{"n_layer": 26, "d_model": 384, "n_head": 3, "n_kv_head": 3, "head_dim": 128, "d_mlp": 1536, "vocab_size": 28187, "activation": "relu", "norm": "layernorm", "norm_place": "pre", "norm_eps": 1e-05, "positions": "learned", "qk_norm": true, "attn_scale": 0.0884, "bias": "all", "tie_embeddings": true, "parallel_block": false, "init": "normal", "init_std_qkv": 0.0338, "init_std_o": 0.0419, "init_std_up": 0.0483, "init_std_down": 0.0483, "optimizer": "muon_hyperball", "lr": 0.0123, "beta1": 0.95, "weight_decay": 0.0, "lr_head": 0.00357, "grad_clip": 0.5, "warmup_steps": 0, "schedule": "wsd", "decay_fraction": 1.0, "decay_shape": "pow", "final_lr_fraction": 0.05, "batch_tokens": 65536, "seq_len": 1024, "doc_mask": true, "train_tokens": 455000000, "steps": 6943, "dataset": "wikipedia_en"}
MLP neurons of a small language model. Each row is named by its layer, matrix (down: output weights) and neuron, and shows model dimensions 96-287. Each number is 128 + 32 x the weight over its row's rms, rounded and kept within 0 to 255. Numbers have three digits each.
Before each neuron's rows, "raises" lists the tokens whose logits its output raises most directly, leaving later layers aside.

raises: "ly,", "ly.", "ely,", "ely", "ever"
L13.down778:106209122067121142099161117157077080110139141091124104114126105114103087092108236124123117153137172111103113205148102130123158068106088123057123159110104117165116081125109089177132136088120102183098109159173078127115157127127138122141081171111156150132162199149146188144182094124207097053145135132122102134134144129157139099191123215083151119129122069066096115051094176110142129170140100158093086097072099131149049121128102113149125148111138102162148145079179080126122108122150145085115087111198115147121145153091152132100156140119153116116132146192158142155152116172089104098

raises: "ies", "y,", "y.", "ies,", "ies."
L18.down495:176124191194117193188133151144120132099149132151082101073081087179176106110135134100151144087125134127089139111139141186128178129178111121122100112166142166111126113128139190142054142088158091138141195118136140169147110127178143152145156041150131104135177130111071137149156137134107128194112207057176133128135173092094095142093170131113118174110182126165111099092149126168108123126109076084073139184101096128153094117137139102153095103180128103114118141162084182131145104176075140115118080115106098134159099184151168157120118056168192121112172124130150099148167156131136167147

raises: "s'", "’s", "'s", "ial", "-owned"
L18.down844:152152155146112135141137163127141134086115135131127136132093133045161094107133069116052098140116150114157132072135127094122102174101112165101141102165120106145147087226135134073152116097196055097128134045141095103134122153179153137147115142117134122107119133110149162097106107154096132113057112138088139160123102081080109151155068137146080159087161073154132181125113169121161087139119128136174086105124122159152128069160108129105169102181154103052123106136124152137131140174114132102137125133085143091132067126154117102149061126196150137141137166096100147090137173138105097156

raises: " and", " &", " or", " etc.", " nor"
L20.down550:165166101129107057132157107114130154159095147121071136116129136134158089152134143067122111153118094073064133136122104112089126098162114168151103131152084119150197149159162158118132146118138124200140110163059128146148134065135088101167067118125093089155153099150158095178097085085204071103104108136132136131100141125225116124192155103140169108137082142147168126109127146119111101138116131114093093162116091183117112140152180138116158150113145149120168092152163131109167147148159182116168146156107153088127098051153149105165108163123106167082088110176161162092138122156099120195

raises: " they", " he", " it", " she", " we"
L20.down749:117149137117127153134090136173140147121099148116087142089138146110178146178169229133111117159130136163144184166151199140174114139121166176119086116055085080136109125157141159176175074149117114162181117130151114189164120104143181203132147142085132148098215110143187163126153027115144153118111123113098172127147105158096161117073131064138088156146156146134111147138087094124128179157131074110108132141127129101161129082174167142103133174188105123177122068092130147082105150177157109133102110121106091092128139103155139144130093093080147128113160136097157120069121143156121166094

raises: "'s", "’s", "s'", "'", "er's"
L20.down1253:126165136098155123149090151101084138100136123117147073132119116119206145074161131155108121125119121112147121123113069053140153153137073141062113123096118148127142111169125108090158140135178092147174160137142122077085075128176097100112153068165128185149144179156088142151101144147145143151105116118126188131087165087182104188134166212158055136092122122127118147134113133106120089102143173151190155154145126126145202103190125115174132095128130090112130133152147135069074119136127182067115166162170154127091086166143135127160104119152113080099109194147135139156102140101080169152

raises: "y", "ys", "y,", "y.", "hip"
L20.down191:137111112203183181153190124166119155071124140101086112115123106119065102091116082048108110125132180087106199138112140166072157135159162113083070090146087170132142100099119126132087071094079138150132147099112115130151174118105150113143191083150126183119187124085117182138128119100078151171116119085142108068080183093070111135095122093116119157117183199102165127158165137099185161096115125133086111132131123126135114155143203152131115123147145101063190108090150151204104090097125150130206151124133130074115184163135143198137117085130156155177142108164123071147079112108091132143

raises: "en", "en;", "en.", "ens", "en,"
L20.down1323:112122133130131122117143145160081137092146082090135152106155107116173118148125138136136169143136107114119083119111117163149153177137149147105113151080153127076143142102165067098129121163161124125141165108131126181053120088099138119054072175155089075097149108121085125159093149159171181129121157129096147134106101052156085124122108145113130158137103068123124174076095123118145138160108103110116116098123115135148069149124119095101089128095090159134118150104128117108101109086052127150189193063098119143119156145134176088097139125064139171096167158096136146181110136165116141130

raises: " and", " &", " etc.", " with", " plus"
L13.down762:115184134154090092142179105097118152154111155128110155082102123099132091148155177102098101073094154138102131115099145074101163096105184083123115115212131076084169223197141087116159111128093142180132078133102155137115138129202110132161134150113098123145082088055087074166131126117124050119130143133135093116135112114144165164117102087174173136088106089111176146133094109182154150179086172125156140069142148122095142075125089098121111130173111033154100099079166129129129121108139159125147162135113174132134062165107132159074139129129130155124135086154150150110190150171100151183

raises: "NA", "M", "ST", "NS", "V"
L18.down62:071157147080173092113144122145129173118119166131122073105100092102121085117122092142144045099106103152205162157110076159168110125083144119136140147111147108170118164122073094114138179128152130104084107123163162160144191155184109133092071106054145159091104148148147065116165189099099107148106156103107179187157120089087157129145210195105132125100141092149152116126100167029089152155077161142083141118120028102195173108144141129138099091141137193098115094126115176130173156100129111154117117143120126123180161138137084124094035139122141154085086125162139112116103103078168128129

raises: " up", " way", " out", " out,", " down"
L20.down1028:164144109101111122119104104173109136073179109121123134050211128159122095087082119139143179114132136174203170181130136096157211115120128133095150139148148087112034163178163116079153096140111104112109105155114117098139184145167111074106086111172088075120157138111115155115164121190122180117104125152127125133163147093157115150168044125146112156113126137150164142101099101087104140134161084148100108148127126133110180117129123134154166090130121127126089101113062138122119158156154104148153126099126212137121122147125116165123122159129194088145153161138153101104112105118105162124

raises: " out,", " out.", " out", " away", " forward"
L20.down1142:127122156160174164147109127111109119061151106114154103121189043110174146102088192126143187147172126094205181115066084127113147137161130143140123157132118101078116104083109166087148161093169095168092145120122166089123121167113060109125094150117087069101122106139135129168101079140157183118140118152185121147157106150100159167135106225123148143110130095143159090131141106060146166112138143176120074057145104117098130114137129131141166090111091116126105132167105134178109090145122140166104071172127133201154110145161117171180133155132123110123081113115099138151101139077159176100

raises: " out,", " out.", " Away", " onto", " into"
L18.down954:129153164177123078091113091115156220100172190099116130153193142086154148102090107098113176099086120130161150077168122106113110145152156136152202170167151121094147175159095100098138150145132137133138119080111138170107112115165118096087165160173104093150124103132155097181111197137113120083168166102063165168110151172147135181190171142116154175104082151139095156139091075131153159127182138144095123123102123148119135142147113133094176100089114128176128136184154124146193122160132113144132168121110121132139136179121019151212119104096138084179135070120094140154129123133102147087

raises: " If", " Then,", " I", " You", " I'm"
L18.down234:129138154131132085116138141174148113165141150131062118119111120115191139173157184128148111110119168158139197159099093127179106138134170146115137114134186138164138054091116127028154158153099082091103076114127161188086148208110095133149089115117099151099157088065139109137130078166142076070123114150082139129111134154167070149132128064207134153123140125137128110087130126158178145106102097187099149129095165106093141122113185181128195104165095110140087169173130071161142132132142117103138162158214154114105110146104142114089079170114148153134128117213105133125120163130150110118

raises: " of", " time", " time,", " such", " Of"
L20.down946:116126087169137139158146171087138158182174166183113170178125086126104087121157134141142098177090150118129118177165129096084060124126137185090150139154120154098124144119163153188137140172096150095075089129173131099162064115161111107192136106093096092162103042138126122158108143124154163142121159113089107064068124145113173130097111095030133122044092131072122096142116162185157108124111123173146109109128113110132148077141145136100169159046098125156110143228152163135147110125095132088105139125101126163113109105118128147167085178118120134132104148154146163141137158153161104107

raises: "ym", "yn", "'s", "’s", "top"
L18.down227:123132174095060142118083177151151179117163149118153097138097122101151141157133105135114105145187064132133126114143074110144161114094127123089187074149093128115086176100128091135119137120112131131083095160146147088156108122177141153129110081131117117142096122095144170117133134196095154149126130087119097133112168136073070168076200090137126146153094126161172179135086153140137138086088147183130081108121150148125151112103139107105145128126156130134082136133220122070092134189093117145168143122139141121105126151181108093143111167193148079183127134129079125160118150137046080189

raises: " they", " he", " she", "uns", "án"
L18.down993:129155146163130152124136130118127112114067182074136181147143112079191211114121183140101117147125170164148133081093136176164076139148149063108126173154084085144091118155118188123096099156155183103114132142126110092152112149066123152077131120139148177128134087130153148137155120193194142087165105148152160177110074162196127121161138174114089104131150159149166132163150096118144121147101056099155157120143119196117156104172115162132141139149089206149127146091104129134157126145146104125106114162066092097175157125159115113145126092129108119060082144115125090178128158117118132133

raises: "'", "',", "’", "”", "'."
L18.down1074:145107100127140144162153101173167184132130069147144172139183166122125149162138130166096090053127146165053112114100092126155116151124099133117118074078151164101097131143155105059112143145175048165178113147111158075137148141124099091172088169100085127112105109142073068151120135146097137079093130161175156079125123104085114143128100158080129104097143123088103124137162132163093057094106159117120131154162122065175146082146117133114201159135181127134122163121174142140104142108134220170146133089073121121092062113161129086135124110167109147134156152131137114094105104082103167145

raises: " January", " March", " October", " April", " February"
L20.down246:133152171145201097158149110138139122054081068117164088158131089101155175086111114103081095095199151178149127255128119146158139123139129113117054129163125106126127170154119132147093107133112143060103114079113119104173133172126142083143182137101122098129077161113147068065120171110188088124082124108136101097134139140138190138160041127129080094114113074084143187156099124125110144120149114141163131105116106180108084165123090147118090077130169164089165068101098109119120126166139098187119141162170179148131132095160142159119128110122152104177090152149153096141147134200090161105

raises: "'", "',", "’", "'.", " ===="
L18.down30:087143111076134085134160126085132101145109083094158150067143119084082120173132077151075071071093115149083126156101135125158131123105140111098099162132122148092134127111082106129179136161190146152063099106136216102122095091107120090188127094132089122070172124085111084185142120109112067116097172149147130079121142123136122165128156177076099095116156183155097101143142122145044144150128148159161162173176127106105073148149149129072161150146150135217106126142109110093103120107072160057177215111078157146124088162159097168165140147098102144170106155167095101121087110130095177086

raises: " out.", " out,", " away", " onto", " Away"
L18.down56:100109108183124101126099110130163243078176208107141156112110103094111073157104108140156151137162096113181162063123143152154195143122163135160121165128101113132132188146109109124198131117135125125131110059136182143074097136137111143106130120163108034177105130178168096127156197196163191070138108158067092120135133161160083144158115099161112164147159104141094104120116145160100120159110137111104152155140104143107185173114093133111143150114094078161162059095104118169147110165097079099112087104145130133112114175140064116195146120099187093164079183090096083153127071158114179085

raises: "ly.", "ly", "ly,", "s.", " against"
L13.down1404:145131044120099098125099091141160122180174142110135177098149103135101133135170187111192113139153118126176139056122130129152072132129180097119137124077134079134149104108132090088082154104096152231151156073124097115167137189158046139121152151164158103083145122149157148108133065134077114093087107108088110127135153121075105163149114134130178104068124156139113104064148093094156181123145117139129087104122129139115082148163115105128108071123120142140203138058146120138131126116183135094155099115141164145148126165103093175171153081077174125137119080135155081134087162173172146046

raises: " of", "-of", " Of", "==Cast==", "Managerial"
L13.down237:144134104091089073109129122109176132169112140141123094159168159101069132140097150083126101186114153138142079159091122125123156093108112089090120147065040080079148158150131135195094096125123106109122142204172145159140108072145136107159136124142154141166133111089070163168108131116122128173120138126098156112092071047103178216086114175067107146128116121088117100149124094104136170108124124184139111048107152151165122117120115083129176157141119134128100136137148079128119162122112134109142140112149130130109058118105171066150119179111154151143124101095066140180103103160134139071

raises: "'", "',", "’", "'.", "ers'"
L20.down281:107046113062137091161102130163170159108145119122139127062137161146111162144162045115139108077154160127108138132074145127197066132104124110158097161124121082142100067179139068107122182079158157154115168133171177106069139179128138126113129135154179142110152145150095111182119120138100103061097173154101159133162108129115131096098153106144142150190184135157147173141137113149114096097111148098104117131109114129145159150154161101101145162136142091193181137088116134121065146125161094110115164099147116116149093119113050093147140122127099100143097178113148083116107177085129075151

raises: "ens", "ey,", "en", "ey", "en."
L18.down8:074106168140170152171143117124104146121148089072164072125120109139145111121127159132125107126138164113152130135121103156147151085145130144139141129092171145124166128167128127113214133066205128128127103138152117132087126121071100125115059124122116135137139096131131105095197107124093220117170095111123125105092087097110121112167145128102135204132113147181139144151121113172109121149086076115053155150138092105118120185093117104144095195124144171060143122090097206115107110118076099139123067047133145215169138169084121097082113114084150131115120146122112150129143143093108116127

raises: " they", " she", " he", " that", " also"
L13.down940:108105127104123098176093119173070119127107139063151178135148133163135153172130143134143080127089126139122161114147097116159127191095175138123146108183147117123171150137141123227182072194175151128148122128101031145155141166097155147118178203135146162108122131108191127098127160125106146172148143123202158156128041131112058140035151114137126140127107077118131113099154116118165125123080159103125130123175057171153122114140114135102111202199107101172119152169118179162094102100118142093130100104153072109095135129096129111141125107100125129115117125117115112176154142119106100134

raises: " and", " but", " etc.", " although", " which"
L20.down314:182139102124058122085167140174110114096135096089120195155069113106125132147094148107110171115120119110116145117118096153146105106090146090123164153160149045114141144155196070128129156135131124153078138169074120157158139092140121176155121157109168141100083131170095075121163132162100187107120114143170068112157138158160129086153076070176130147116095125140151104090152066131145114142078076152101121120067091133142095100152081120133165124097151120119158133170106135070198130113138145132127104074129102111122078154153067125157144147144070223110115181074104144176171147146149146170

raises: " I", " We", " I,", " I'm", " we"
L20.down15:067175149170161136087144144139122115132140180107089093115163164109150119127167129078159129153079142166143105145128125045196086135113127131099150078147119131175133111053137088117161107119117140096148095121120088169115142160135097163140088127114104153055154082067124167144148119108122125123078089122129135054096114120132074166104113129163200115132147161103125125108093149135132113105142082166096158083150166140103082094190164123143163113162125107146040122178126123150083079111136102148152084098170143087100124091147107144132104156145156160144138158081073109111072079195124111132